config = dict(
    num_hidden_layers=14,
    hidden_size=640,
    num_attention_heads=10,
    num_key_value_heads=1,
    head_dim=64,
    intermediate_size=1728,
    vocab_size=32768,
    hidden_act='swiglu',
    norm='rmsnorm',
    norm_place='pre',
    norm_eps=1e-06,
    positions='rope',
    rope_theta=500000.0,
    rope_fraction=0.75,
    qk_norm=False,
    attn_scale=0.125,
    bias='none',
    tie_word_embeddings=True,
    parallel_block=False,
    extras=['capped logits'],
    init='normal',
    init_std_qkv=0.0244,
    init_std_o=0.0,
    init_std_up=0.0244,
    init_std_down=0.0,
    optimizer='adam_variant',
    learning_rate=0.000786,
    beta1=0.9,
    beta2=0.99,
    weight_decay=0.56,
    lr_head=0.0106,
    max_grad_norm=1.0,
    warmup_steps=217,
    schedule='cos',
    final_lr_fraction=0.0,
    batch_tokens=262144,
    max_seq_len=2048,
    doc_mask=True,
    train_tokens=955000000,
    max_steps=3644,
    dataset='wikipedia_en',
)
MLP neurons of a small language model. Each row is named by its layer, matrix (gate and up: input weights; down: output weights) and neuron, and shows model dimensions 160-351. Each number is 128 + 32 x the weight over its row's rms, rounded and kept within 0 to 255. Numbers have three digits each. A neuron's up and down rows have the sign that makes its largest values positive.
After each neuron's rows, "fires in" lists the words (lower case) most often at its 100 highest values on Wikipedia text that the model never trained on. A number after a token or word is its count.

L11.gate1105:098144131115112076115153123149131151091118132083163091057145148099113159203151100152163133103162103164130116098109140086117129153110151197135091135132179143117128133099114126098173100126080151138146095118085117195140164150106110101120087158099085102119176149131159094092167177155061154177149116099112141077113148146121101118095105115146125076168158103163118071146128124098162204121141063126113118159144137093071072171102141134179157192129155162091184103143098195152163135149153089054118099110101106101129117115073110091101158147111095137097095164157110121102096146149106140145
L11.up1105:123142174138072116147114124114141195181157149083150104110135123126127136148127089114135087156131116117132152159178120107144124094165122093145123150134130138144139134108104131094115122161091129158148151176165126144136203126115077091158100098140089184145129173146132144104138148090103130124104130168157149144177166172128098172143084096131062091169128164114091097118115129135131115120182085167069098153155075114119124133154196158140143114117142141082134104129146133104140152128139149122175137126155075130090148139135197149066122146151118193138141152171084114098119129099161126111
L11.down1105:118109123160101088106082123132191107105115152095100145080054127169158147068009139090176107086140133105154126163143139081026133109177126094087081167117113088143112132115120162036076126193123151144124127139194158107068192145179093127103107120139105122109094154114133082128109127129198121209110122071150168112177073083108098165155171096150154127134133110164120089088100142134138144165184116156148119107134062152134086123136167088119039092138122118129180143187166115095179083122206130213175121139057095111105163115165149099122100094118122165181134140152145140165097122087142129152
fires in: "a" 35, "the" 32, "its" 4, "and" 4

L10.gate1338:079110146124124164123102132105145185168076070141110137139119109037078154123153134198113132164117155133108100132136159171096138146109093100073150100119171162101148134116131121111155147083103161133076130133064146132134137134167109158148082116141122136166105113143140140146153140117183114177130097123149176122061092095119124131146107116145104180205136145121158101163080108078155135163115147145158103141141143160073123190139145100124136125091137131131050120105124167079104119124094086165128139110127131108081152124116143102111107141159156122100135081139092106141137131127120160086
L10.up1338:134124105152105120076152107149112150148134152111078126106167103099134144189089090096159115196068188130080109100100169109114147151114154136160124094102179212124121128167161134157091144117117116208147123137106181115123074085134101136106149196159108140152074104098147069030179142146177096136093099151121185130134120161131177105147210119117162139154049131155102203176134154110142074168141156155138140117106122158116128189122117151130128139107130170107154116161152173108122141111115114183170151155090108146133136137145167175157143044131153099140142129135114125125117147137170158176
L10.down1338:161152113119128067130134168125130214114094164114128136161126093081074140069104147121131088105129132097141120148105115175204021119142110061132194151117122098160126109111115104112128103125142143068130133115090144117143127119159166132098129127146135118169095092179122174138110184091132152182134108132105063090080085114193112135138120101090134142146088133118118117168162064113122134172142124162133113160152098149089131129153119104145133153131111128091151132125100146145126128128086092091145078171151087094117169164108131108096100134174101159118124157101039112064166095167116105115
fires in: "his" 23, "a" 20, "s" 16, "her" 8, "an" 6

L3.gate430:150145097110109173078120143147142137139132072109121112230170110143109201199122154057105108067118094113108108131113140087169170100115161155113100097138157092121161175182108146128124137145144115107128109187091131127158106182138157113110102119126134162138159146117139118074120129140095119141125164121140086113171158048128120078145133114135080099170159119160119111121124098116089125102095100133170134113137143104099114174129127205144113171179151152105081090148129171078111125086123133094135163163125182213069106154119082155150132170175125160106154162105094110149149120064152125240
L3.up430:094181110067139104101151149093132051122039181053092131215121149127105134069117122164134128101122145153139126139102142168101148068114102129144143156156148098196087094131143189093192144146152125105152202141094142130047149127155090120119120073091065122169116132195134140088182108104156131087105096170158119116131101113155154136105127081106149096149123098121159111150112114123153102116124085139123060105128065101091067129086167117109127139160090158109122161123071087060135092091161233195126056202135107156116137180130151121161105162134124192188189138103097122134113104184150172117
L3.down430:131125137122180092092149101077121134107107124140055104105052094116115114115000081110155113078132169116113167123088127125083188105123166173112171094115156125133117106078103112087133129137178099134116106180088163117132101107130111135167099137113094146182137099168170131165139138153124168126117107134073164116131141177223118202115086123143183151183117184088105103117109129186140087173142149090112079094178123111153138201082130113164055149104090134108101117166127142149156134104255136132122182162085103192074142163127134104150125103123152167155153127141051154169168148137124138104
fires in: "the" 45, "an" 38, "a" 8

L3.gate948:180114132112154126131143094151116148107116163119149037143147182134131130131119157141142113136157122117166123182087146133051116147180120144180120129146141086165112084129087145095160098114153109132129157163130108113074153126138112190119099123056134139086120126153094108105141011067112139142084081160149126151170129136112117109104146114122192159128124082196127090090106148170129123122189092157146196130078132115121129137167109085137148115121140171150129029143082138087142104135142104127178158180132097088129111097091186097055135142157075179071123131161117160112122140131128099117
L3.up948:169121094127116143135136116110110101140100122142129142122129204089055147141133162093051091110131156136149116117113108118166135116117178163095127121126172143098152125114158110111058150141086158054095099165172107129084094158088147138124110169090167118177112144133069105121110152093066135075070131083140109135115136110149064114127110117107193189135090128126162140184123101193141143128138114151131119136092145128124121148147123176140144121134124077113090050143134108104147158045156176182201132119142027137136124108110111124117121152141095144112095084143075128184157115175106125120
L3.down948:077156173120137100158113104156150118133106129130122110099181194126120118082118108181097124153150099107144193145077150180128134101096103121128131125109142156133175085143036160144133157124117150120163080172147133153165182158136079125101133110082204117175132164109131151182150112081148063099173175145127127158081078146148105145081163134108114127083138195110166165095131111171118148129140125142101174073109115130143119145162119130122125155183086072129163140125134125090077139117173130166146115124147091144106067193130139126105214182188133100100137070113067106121149099137136166153
fires in: "and" 35, "the" 23, "on" 6, "at" 6, "to" 4

L3.gate1235:124131129176099111174149135135113113119142127137077124140091145090156079161098174106146086136182097105129113127169133100158151071135166120107082201071122163171136214102134085153072177151130128190144137159148126080130169137151068144065148177149155188205122123133140117115088109089072107156149118137128137171150128163127112123129164101125138110121127146108098149089096145153138149162112177106144087117143071168140121150098110156084136131142140081160132151106101146132086205087153070113099094187132119166149092179105149093180093133158138075125187138112145142136171142077115127147
L3.up1235:150107088071076131075105099176162148128141137098143125111142091131101139104152103129123085123150149143127180158086163152128123110110122118152150149081081079116136117142147193123152094115127150075093143107103095110149149149094133100148146062109109088099134166105137119177127165082154113092152078080117066121174110161148128144080106119137120157113126113108152136118114119154144138120072168087143130129175144121102125105138140089145132129086149187141094098172144091123108075102127135126189183094132067100126149142129151141107130105097120126174134056053110147136138091123101186126
L3.down1235:153131155111182107092102155118124131145145188113141135144086143138107107141088081150150162129127141132115145134146166106125139174143110084140092079121105128202112134064170142146113110131100122099116122087136199144158121163137156074149130146143108140177082123178194165150174099146148121077169121106172124125170141190139142147117101098158136145156126141153161147130093119107163156062091141089095070140101152197151148147102150139114088106162083213075142139182162085129169106137196184089113146154122146168123103151110137095124108130184149152115122126107124166103065100179128108112
fires in: "these" 17, "most" 11, "all" 10, "one" 8, "other" 7, "both" 6

L11.gate1607:152111105120100109116143120126101157213139126102079145073150109103119093132154102112109111112090156164119105153145109123094114116099138137114107085184102111100180121129130103078095134130118100144164154104109111105145091149116132142136170120088097040087152179117121185125158122126139114175125134150159105055164186103097162083149174114114153175150113132122113111159139112186066107219113114131125094142165142105071116194121098162165159179157116096124116097017211130114128112087128092113136118142158079155150136160109047145119093124139165143130132106195133134154104183135156132090
L11.up1607:131100133110163120141131174100083187097187080071155125102089149124132128116109109133113142141110128172141073083065118121098060109122161084194149059175139159231095093156146142149112135154164154133103128091171143142108116116154169146118069087110133103118168112095163141071112165104139089150083108133149141143084162132125140162173159131140146108120103154226125080155142159077115133143158130116162066041103106137157115144108087148096135052122148069224120135107118105158112129149137125049127162149102197048188061144095129143123078152167079121099181109064084148157155124092155131159
L11.down1607:171153156096133133136158142121103076133097124157155200112134111155159140115120083119115126036116133114188136086087113158150106124149126147093208134128110129100132064083104108120125148130142113183166096107116136078124136117198159165130142111049132086190152133146187128129132159118133090107072160101116171051141122114168110139082104086166104118143118135107100141149127116170114168154124095129121138097142103146132131122069063086202104177154094151151141106070178090098160123055153090136088107106095135124095143143109124123124085067195148159157121115090146104116111165124142167123
fires in: "their" 28, "his" 23, "a" 10, "its" 5, "s" 4

L11.gate770:146144096144111153180139117034104070186101133134118072169090151148144126108154174151127137199200104176106057071118178139134193125095117173099152151132102062159148071145101104110101138159158126145123106113113100148172175135065141075145180078149143110162140148154162158140109163125123074119121121097096119157179173146156089162128165121186100086120121120098143153068174095080114145169170141112151149117103091152092142093188164152076149188171114116115073121113151103178124175098113140135108219135111122170142093177145121117117177103088127092148071120082145130166099083098173109093
L11.up770:143165143180111080116055114150085119116092139050118146157108107138046124144113109174106147172112151160065160135102163150124204162108094214154087104162142077117123124190176152124119077117169143119141068180085120095118126158146140107140059193121160089199140132154154126082167143149149143097073137129120094152159137134111184084106113145072104125216118119127183080096108052112031152119097089141113127110111134148202084152117148115090151112120097128146134058151130131108136177080157127196080124107126098166167099106117145131139183089172173077148134117111125163169128131169122082151
L11.down770:095124130170125185127101137157124176135170098147116142128121081144152106140150139081159118117163136112137111095127110186147103111128148157080178112095165131130089163139107164167085176113084210143112109057125143149130092170117126098155151071127142073102154090150119126125085135130134094130193134172202212111132098147233132102136142186100115124114121089152172108176117170172088210119078067166150107108137127068131167067153154175120078157133081104168141128144114130151158130158120097149140073134176078118059108196112161112139075142130094162174149145213120114133103030091147146111
fires in: "was" 19, "is" 16, "or" 12, "and" 10, "also" 6

L11.gate753:097157041098195112138121163081090119078170101145123147130134208120216175094098092139052146142110142157166163115136129147119171158190176118184129133106145159114114120140150120153117175105088097155123025120138161172137136179150156119100150119108084073160070134155209075138166078151110114156162133168111127155111122114087161123063200109128083133181123138079086137145127115141141111174143162079157116112158099147097115119105154131103135118172126119195208108085122069130072073108129051113149119082156143132107120142111119161140142128119169187141116124181249198098104175070116188115
L11.up753:163136128118110171182144131145172163053166162096171113153108111108171141171116200125144165144151115187166105124154110066124135162116139092153147129129185130164143134128163155099132154123079088163139207084157131072125062090090109081111139145137187159147135117117125176120162128088119137113121182127098106163134076191124140133139098089133094201213143114109121094109104154161143132104145145142113090145106110142139114062131063146131114140127142164129146130186083114110108120142116122135184152086096131141158092120120112118103082148092110091166132040098131130181128106110125122116
L11.down753:117132085115101123092171072109144096073095120103132153041097130171118129143173117091190127130148103145140163125103074126157125111131093129144208104113146199094158087111152127128059160175147092060122130079081219060164130108105099140121158105069119081134154135097144159129161161100086088113116091125167153134181061152236107209135132097165144104107171163168149106177104105123154148111140170151115127158170149143067071168121186134130028142106100121157165044156105126122179124094117146097107093119144129122122072138146130070105071131196183161123130118141077122112142090174109163126
fires in: "were" 17, "died" 10, "was" 10, "been" 7, "found" 4, "are" 4

L3.gate164:155147159097141128119144099095149085126116150111107125181169175120139106085102080116164138145166143103162139143102126107111115179104189212117143137093108106159158134160127125111108156091102145101175172109134089167099127145189076056124112153112111112147136130135179140144165173113167128120119043076126141172054109136136107151145104109100081094147177039110132163137114174172130077133115137137115103169131111136151095156139178143106133149096133131122142136136098101136114170141160102114120103157132189071125094155091148101147112125114135128102122106061144127152114130161076165111
L3.up164:113125159144107197154078147095147125146138169167056162130141137080159109062144139140119094170156090121135142095122135091159112169123131133121104121089087174149151157136132105086154156139120152130074138138183133134113129129142153138148117206151118149105117120118103093152131112165097149175094175105113144087083107084139167136118115126122102155129151099132087139114141098112085059114152177149145112143133094086154145143183187186168145133092128144175159146123189141130172197143126127148090118191166101167148124157145107161150129134063181122178153138153142154122106190148108146092
L3.down164:134163075166129166176132096113130098111129125059070126121111160132142113089177195117173125107117149130134125177158165114153132131090096126141114145068159159136148105179155177108196092143167121058147121141088158152121056161080103101152136113146134114134078146164172101182134105125115166086105077146170142073128156139119147125117102096105186168145090146095127171166141104103146111196077130099101119131127091141155206151075140121185151126137118104116105145189130164134072161140080198082151112147174138124084119138116077090112101144182162147135123128108083165142140118165156157127
fires in: "the" 31, "a" 14, "between" 12, "favor" 4, "of" 4

L11.gate209:137096171132108147151153163082136108210141125159105159069143150100136190117113106149077142137165110175144085096127154084173120078140170154131136164122114149136118161076130126118125138071176125103071091156161188123157106179172094087151134173158176056119059164123142120134203138168189088144079105113089146138113156152096143125152163139093127204107167095123136100139155110142154113140113125096127099142113110104087063172110108157194140127080120119082115116117118113124118144162179104127159158100116156143146161103105174153069107090147102141084132097186130083148191120180123181105
L11.up209:063130171072151094227169120105182140134122116144163071108150103122092171116094148142124141107131152129134162157194063159142133087125101104125125096153116121197124141132149132145123152121120117156142162149089134120148052158131126181101063134156109100128119196103151123072084136135144056100073183106172094142128154105133164079112139156095159179121121123131177146183115176147128146120108161069150170146094119192139147114158102133129148156078117121130153141169092138151123141138124093064163097145140131084129033189151166114149136096145172132083105093057103169155121177141094091128
L11.down209:129074163107116095165139144112161122143105080114147143131129151133140152129156141133143089050144093146103126068101117149155130141105171104110192086121125132084169041099152107124150174101131117126135136149156123130130140097166099121091163131065098123130150118124114115103082115116105161081138108177096195137063108163147147165105103125144133162100135154106106192120170081107111116218118118143174114103109087193140142134088135102179092120121183156173112138119101219122172025131057100157074089149160174076093096056148125171104158133141165149116077150157083157121136153136093149147
fires in: "the" 39, "his" 17, "her" 12, "s" 5

L11.gate1585:087156061124183068112050092168111114161104039154142117119155137134107150111181083103132107102154119134127065082113102153069106175179086204084106120126139064100094098118092065125149109148128162102076090126136125143096120175168113140121086103139096126128133109138131134142078112151115177138115155083209152082119127096117142128131056106125112076189135132121145076140114146169145138145111116141114082089144199143153110073085134118158149122150116184101098148136136142155083114092138139105164201064112154138149133116115159092182125095129173130081155155163160088117145133126063143162
L11.up1585:095161148191120111109072164131029079090144112111087120121124154160096138127096100130143119074114165070163116167098126158120151106147108137127135109156182111116086132091155177098142149113130164144146190146115121144151118148160158144130157105054102167116114156170166142184111149096128151227147079134126124109153161137114148149130144101089112092162114166131112095114136127162155149104146080121087143070127084116063120163130130064169157151104113179156140170185042155117187117152156072133079138118156104160123139124093133134110164133078127114123144097117078127102108216120111156151
L11.down1585:150165039055131105117077156118139123184139122129134121136124129160121113088130160154163105166070167123150082110131155134147132112095140132116220142154138124124066147157166162139138127158149150089106191138177127132089112163153151153118166110205138127136153157162172129135075128063162091113128169120139169121187130105218166165162166160101096098135122165141119140146111137153110093153141119176164174127173147134116125096133112151155111077094108154162113113109081152139146108120079092117109103113116171158171104125191159070135163129119130147149134158160132189141113137110079036140
fires in: "the" 60, "my" 8, "a" 7

L10.gate1114:137149098129123165121100149120135140141150167128138102149114136097185105103125140093133129120187138134156114094111142177099120103171140127169096115117099132091100120157129076180098097150087091119111144154117135102148117119090153119081150091119126099096099175096131131118131071131118122115118102163086141143112121126124104148111138170123133098176115110119116111160173111095153166137149072112204168088085111119114135128164136140095185162197138113121095128098124132188168095116083144093079117125156169108200135129116068083145153106106068097112113144125066101166090152173083073153
L10.up1114:181231124121074155118182104093188120102135167166147147177145187038125076090173156119093146112133109160133113052105166166158102133201094111081168099150098097139155141146126084146094130127086061078082118127131134103171146085116105076127165151118119138106108135143124094138116120098100118160105126123116180121138161085144105185104157132088128108171091079075120163124182103136114176116189149160154139091117157088141098102120149149174113147136140069128105161129139131145191107095138188153118140128146149122136156192142079145131075139079134193138112086124111164161121148150099117116
L10.down1114:112158129115083106120149114126093180155134091090122159148136170125130095125101159107143174111132137099121177104129133190147009111215121102148148132139100098136175096098150088127087177187156068140139119072107106112129141087140150127132161103108133117130105219105163151148106146152099117143083140144116182108178137138205088126058169114100125113173143111136189125111150074117220108137149080125139124101121086123099149131128144090130096108149134025093098173104126169110103104161146093130111106121135155136100125106152132096079033102149034168142142122031089117116143082146130168096
fires in: "to" 41, "would" 11, "will" 7, "can" 6, "not" 4

L3.gate266:145163088121137120103121101139147129079084151124168112135165177138140090142099167058171128100071162107069179130152142176101137202139197190166147138142123161174157142097146104092106065145143115115114114097098119121075104145107063147134053082155131079140130155141075136151067141079094177166081128116165158150101108112087130146130145087103142184182142105103111088119072151146142071178050112123150095133117117114159134144128081157105126094162174093099085101143150115078169136054127173072112096219087103125159170203119137132057087103135152123116104182112148186108136153062152150158
L3.up266:148176116149144175081134149116149139120126152194080082110165110187189053150150126123107131186169081156143102126114164115127126093147151122121124141085122098123136144087143113156093135073114112090118136162161149107119132117123139138095146130162100178095160167105111145067144136109069152141068086182092089107105118060123136129229158115157236152191153207088076060136076123154114139106120163169104101141147140109158094121138115166091148185185100123153159106105114120124124188108118118143078143119087158118079096044159130193136091155073089157114152127211092136116130171159088153157
L3.down266:169116111157074122100087073151135102094139120126140140165145166182089120159122158106161134096132158156146108120132123129137120175149126128131102057179103173124171141084129102103145085077154102098134094140086214100128124127125126117086087147159167105117200153127108151118162218119130118095152081101181154112102125161120099163140175130178142136157143072122142126155116088117211109159088161143099112115123146138108074159096162214130165151156141090144094097135125181111150121107138120119140112103172106134140117144092162084113089191144152130220117161091182078125152094103179134132
fires in: "between" 20, "of" 18, "contracting" 12, "with" 6, "to" 6, "for" 5

L10.gate1096:150184118116129093077142132124155100105114122060173094102151178082079151180112160160184135090132108170117080089133119089102121161137144137091094130205125152136122062140126154079093110134090150091068137118116069202076145118120147134104134120124110115115163201148105094116152148088135096108087097109122119115100122078072108110175113065136122106164179086112099056161103087089082103170102133092119137127139103109092096138133126163204162119132145094112131122121098062085177104132156138127091095144132145115144154102098173178183143120138066109124122121148128149082081140085121143108
L10.up1096:178137156124164139151147113099073199159081149118182144090052144137109102128104111140124157129121112120177099107121174131100072113156142164167129167164162100113108105065165103091090157162092112091106074127078090105167130146133118083130157160087134148176155164120122171163148128143103133130066096143125142106146159145146105134147125140110122111146147129122153102113131145149104169147148161120122127162098069136150178108162152086088127122084144137128083156183152111073128108103157156158123124191153120108140131163155145160111150129130121164066155101191183132094097091129168102078
L10.down1096:128106102189086141163098149129112106142087115164172175065141136179110135119088101127070143121114159118197139107092151132109126104160092143124248127082118099085141152075124131160150143137116118134155098183134120069137090127130162124122111133161072140141103113143153148127142098170182121151101220119144149157147111125223182148167144188106141147158054137100065115138153181147163152130134114108144071145149134091087128109135146050095063081084152142143134168194124136109130068144126092117142100128140130168121139130159113104113100149123151161087136081169115137122145148145099166080
fires in: "a" 55, "the" 21

L11.gate1692:147126083170102087145127150175165154137154144095167114218083125117099106068125133137152148148172137083132079155116113175086110150220106138095090104149088093146118114112124083124094122100103132124067143209063104099110162067174067143087119109083064158134141116193173155135176192115150094115188170130122138106108148065115045119135127145118176097070040120145099084124133164129115130056135154111113145144100202124193156094120186137095133137142137165124145019150115115115130140150143050152106134105125158146127084102059169088125128135131144190132126182110100155138138130156180134123
L11.up1692:097089122137116187114124135067100162108164191155169091144100169073166131126103103153093081102193187119122178119114181113137065133127136157166105131130150078112055055092197155123099092097115122155086162113124216083096169112089148099100121072104085052129083102173081103053062197129090146188166100129145108123132073158156150160155116141112131130138116099162123143132192112134106130168088120092116147106089098119121118128085140105080114108111067158131163129100128131143147131100158167048125146116149127170104151148185087148101139121163159110072125156109124159116160098160122102142
L11.down1692:154127087099138084155152113088104177143125101124156137156151128084133122097129102141126145173097130163135147188152101130138121125171160095098160176123098120174188130095092145111153141141120021113139134113150143142186090099110171157136094113101113106133066138086120139135120147133138065152093202129143223144154174166126168132134167123076070126206147162120119147094180128173152182175170096155070130131206116081107143144123088101080121151096119099076127105116180092106117118112131148187110086118151141157119144144128124091135127095126154127164125143154128134143132129178147121119
fires in: "to" 54

L11.gate1299:107119097142152128071157148120132096138134090083087157074128105149133150245147176167209118117105126143149065127153102108085140123113110124108111147089185083158126126160148126142132115137130147142149096129143153153119150132173086124130110151133119130134150169087088178099158119138144093148143190048090195114099155172073125127053113091133145161175124114110134068134172142143114155186159126160093116139151077104185154144084142158121138143132167105074150108112095117105163161158163062144112130156139204121125099200135131147126117113085111100123129161154109130066086133058122090129
L11.up1299:116109098200147112085139133138106127130116051175093164144129109127134160146150117160077112136131180110087146112134148118136076130113177109157112098131103103134128151166134112164135156166072140138110183119186120131067136128113117173111095070108184183142149112139104136142157070119144064134150151139106128084124152173084139144127135075184098136165129101082134133194168123093078188230125063102105097129176071086131105122101136139098153103068179113166145175162120136112133125094115149113098147174131167069098057118129201063150172132100123132209139108112198093096106156108131136069
L11.down1299:090148093057123153105111115116170117131119138193100083086158181127113117142117060124124095082092118152102111089087103062103105148129098153120195163124139111204141127142167087120106186077099082106135193184179094165121119151122130146126118170132129146058142117107099123081125128140103125106137153101114115042145154154154128094188123095080143134166102102101173080156128082136164163142172131171122095113168119155096148108091105113085097126145122070073152105150092165089124177141061141133148134167163117103158151118114172151193175112135090160090173106177141124094097100133092091087
fires in: "the" 29, "a" 18, "her" 5, "his" 5

L11.gate1622:188124153091111128163146119145056112130097121176136130082148158102120162154081076148123128083124140148133101174119104087124087145149107134115117129136134189110141111120155115090153110149155169156150118111150148144106058223122092157163126120108114171154170153154163152123122074114110091123074086126147189092111125131085196150172149134154144151146092040181071139126129144108145120127134118188175082093136089149094142191080146114123183123085096167138155121090076164059123105186179070129126138160117165162153132171145152135113142117108111156115140108187126139082106114116129111143
L11.up1622:103128115106110062148072100153067111167087175123072145081205148083061118187125121122099088125149130172112186188097141125110135169083124107101123126178135093130115065155153073123128105104215085084135188148060097158160130131154140100138068217104136126056119135148191128091138094138084149120118149148144139104103158138120153106161121123092129146133113144145139134140121138140106135145066159106127151111131168125182172110120072122151110119113139166175117188210103146091145140117177097162145148144096126116143144135157202113087125099137146122118220103149103106139141083103139101087
L11.down1622:119114133188169166133130114082128114168150100065138093101137142151181149103213126138141150127141133168112160087128169163132116161131136114172255105158088126104179109056133085154119136065129131109148106123154123137179129124129130164117188054123149054132165121110133141123159118155193189174146111116130056077126077126238118164111144155177057122147153102157138046069107150092134195132142146130110112104140141127151150152143125169103012157091106141122046162162151102075078091130135108122131116125147092168172089142079166121175150106118126132108142132147126160091166134156127107175
fires in: "the" 66, "an" 10, "their" 5, "whose" 4, "its" 4

L10.gate349:093122172128136118153085117067090127172136104138169124155120149099115155157160106180086139118183107143161129108156145128139103111111203142101118122088065099170049157148078099163150128128110151144096058146113174156125117160106125100108138135152146097096165070137136067129121117176119107126101123087066096061090120150127133123165115153139110137195121123111117164070153069136139107100134044074107160154104153135145094138130166105134133127193111116143149143055112118137125091183131122127100143043089150132152118136147144141129147110095143113143091126108145143165094073073080086152
L10.up349:156122078145105189163156120111206086092116171151120100153125033176130071175139135108168169111121133122108157144128145109095113130067103078131107123154096122138138144174152122088104109105119220150135181071160116156112192118163136115087113194117135115106100192161181202132206160094163153118137187102130133100110150136147089115130138103106106173103135097135112111160130136137120165124148197120124167134134098126115095074071105052161119067117096075132124123142119145100161106066102147114109216125132060085128094126111109105126085095116125156174130127074158094173114090095080140187
L10.down349:101134096130124142130145089138154052135151132114094154063130099140108185106130139134117131117067130130108154130116147184102180090162102111128118191103109138118144126075081144069118156110163144174104090131152138135136071103140177201114126174164135152101091159100194143148117102065152136184136108134173173130147106200134119152168086109158144099139097110139108129137092108116136146189164141098115157137160157090118077109118129099134194131149119155129162134083154144096128141136138131127099156143118057106149076121135073143180151126102106202100106113126136119129123122094159132136
fires in: "is" 35, "was" 8, "are" 8, "also" 6

L3.gate1127:157205088093087120159090105138192106106126153132147128168090139129174148163122100133147177087106117134109152098145136119139165107134110109172125057206080169168137129134150144102130106165183171182115134125085118137114103170174100162135097132094121143162147107138116091094133149099156106087147080113146162214115180096109079159047057097149180088105066114122115135121151107093110102107120152175145073170153145168102195097191125143180133134161167134118120122153173101099140110087140131096178117152123129104104082108091137151146127156064194071189133124095171107163074180093136124112
L3.up1127:137125124104153158102178106082136111155146158099106074135112083096147176123113114176159080109118150120136090097129174043134080072157145102115119143129053121174143127112196092097145160152168165110176124074082133100077037091143125126143172099059070126123119127144136098132132059132071151156113080155109149123122102107089137144120099150180089141101126172125134168111176179158092172079100152177135107112146137172116112166132140119127163114139082162116121106182125077108190135139119101151132120086087107130158121130140095163119138150166087105180138096208113135147124114163120105080
L3.down1127:159217126088168113121133047099155178104129127207128082116148152094102149114031165138184145088149115150153199149079174133110126114140159107134146169151166124101079143168114111143098064143133122160115145155108129135181137156183175147141176121119098099057125156118154118153152085162175135106138122161106146125167165120222107229175161138144156158069147170078094127184166173139155111149134113074104191143112097084118178185108119079086063144113130081107064153143137100096100145136197099071113130139103061124097079145177159109144179112129065064143100146162128123092178113086143114137
fires in: "in" 89, "the" 8

L3.gate972:145104129091109128136141133133197108129162049162054108121121158103093151134077155120161159050217167113123130140129093052041089116128099128127135130138135111149110106126190162129172155146133135066209137070087155183147150122085129114141135101093110112160098198133127146093113178108118123129134114130114175116175068202134162103113099128151114158151134151199082126116170122190140171140111161107173139076157104103164161143098121159054105170092154095152101098136093156131175119115147117152131145140173149114116099114141108096142135101153132089130151121121119100172089112115128141129
L3.up972:134159113060118113189107144060138115127127109135160114216092138118165165151138153144176129122148168164126125177160113170171114115131081129166135165147146083135114127132128164104167113129111146153171146094108185120147211132166147136161060112103081159144134082099112187117115093133088128125128136164152153097141132158142154099138063088149123094153152157132119061080150164157099147147158122141104103098151138096181199095139128147164120209103148128134115101127168142121169156123156136200125066143085069130109150146131126145122140149089188125101133139116126104200167126153176163135
L3.down972:087175111068111121097130129091133169128057181124140138096105172097120166061000120096139119152171145198128123133104137139101136105170134127181190149147129076100135119145127138098097109093210131115112112115088102094085130122148139121143124108098095170102135153141143143142173049177115185087067137145137187133144127111250090144147142137120144100180102100161174117161165117109127120140119150095087126083096092104153136132105131129142072106121130134163109068109152111118059147127255120145120150146136150134097150159172110184102138137098148171121142135154130113114141175118150099154
fires in: "the" 94

L3.gate1610:160153085047097144116155135123166119188159138131155114175119171203111088130134147091127124156195190104158147134137108122148137080136110191096135092155130201177117134102127085124167122145070144062103101136131168115047127122152160145120145136116191134146168186124125148103133146154116120122157105112136138084121065097112130156187203144176129121134121103171128138158069169150098097196107169172137089091174107125124127160116121141179147068148115115176182109104132060116065138106153059067131150142185091132113108113101161137190116111073139147119151082100133124125214159193108072116
L3.up1610:176083112106183138118096118128170111128128086130142070091099175143050106189115128119137127129146147143135125154179140168163137149115100142125113124113148101144061175165118139062175074111117156151054150136113119145087146098092132145152137085126094112187178156206093165083139150147128148103085088125103115154074173107109167118113117094176112131116159131159087126120105185151159094115165156128115106086146159138070079192058092117161131121083096063104128067057114131140095163183094166101112071107072125155121083137116131084123084123132132081138111118126133088068156131133159160112
L3.down1610:157188153132144177149127150147115125180181192100119128155092116138112147127111152054130112147148110170105120114123157155170135135092134170197143133094148129192128136141177151145156139138128125106113110065098115128150154136100092153150088125161155177173140146122117129173097145104145153085135083102136161170150173089123112104103125149118190108173080097148090121141133153157149133124078132099146175211143118088094121191158115142106124127110170109129133163119122171082136129134133112132195135140151106104104093148131106042075125182122097144125110088106138118157137096196089159118
fires in: "all" 18, "most" 14, "modern" 9, "many" 5, "over" 5, "new" 5

L10.gate1049:136178203179156150048205109092165126164184113121136203112100130135134143137160131160128097116124156149161122140120162150116102133142094132132124117117082127136173138096102079144097096077125158128144067113111084163200088150136198111095163118107105168187166112134132079162139134150125124135126073136114128144173133055123129179086154127077109086131120169123123136110136144167164184166114089178125148173149084139124113138143120170156157167099168111081153177122105148156130166119153095078077150098139135137110128133137128181170144086133132126132125147121134175114090192079119135118
L10.up1049:041111086108084134113099177154140120086120149146107139110154164116104133135112167132139058143116144131170123109131166133112119119065152103150091083124139070148122081086156116134197166110147122120148196125128149160142095156143094104149086147100159171132103174157145130118170156121160130140109165169083163095134203146099088098029083132082120134137094143079129089156104104140063115167117122122126133144099157181094043157124103104070164072149125165060089127086127118147117064085167065092079135068101115131165101112105116111133166112120149146097128120163120127162080131122084172140
L10.down1049:178146189148137092097163119113241152128107086126109154106075117147112100130104143163100115071073118177069119099072140149150118135134112125100195094140131078183144075105121066133091113135142115099147077131123107129151163110122192094157098094091142116111149156082107114128081091146106089090124111138088106168152135101169129075119165150108101138110086140068176087151165117162202167123130124140168121137201110160145166135183126117151115081086114052062133134164161092171148099169102135075101136120128132130103134145154153135122159087200071100079114146088113132068113144132121148084
fires in: "the" 44, "s" 12, "his" 8, "a" 8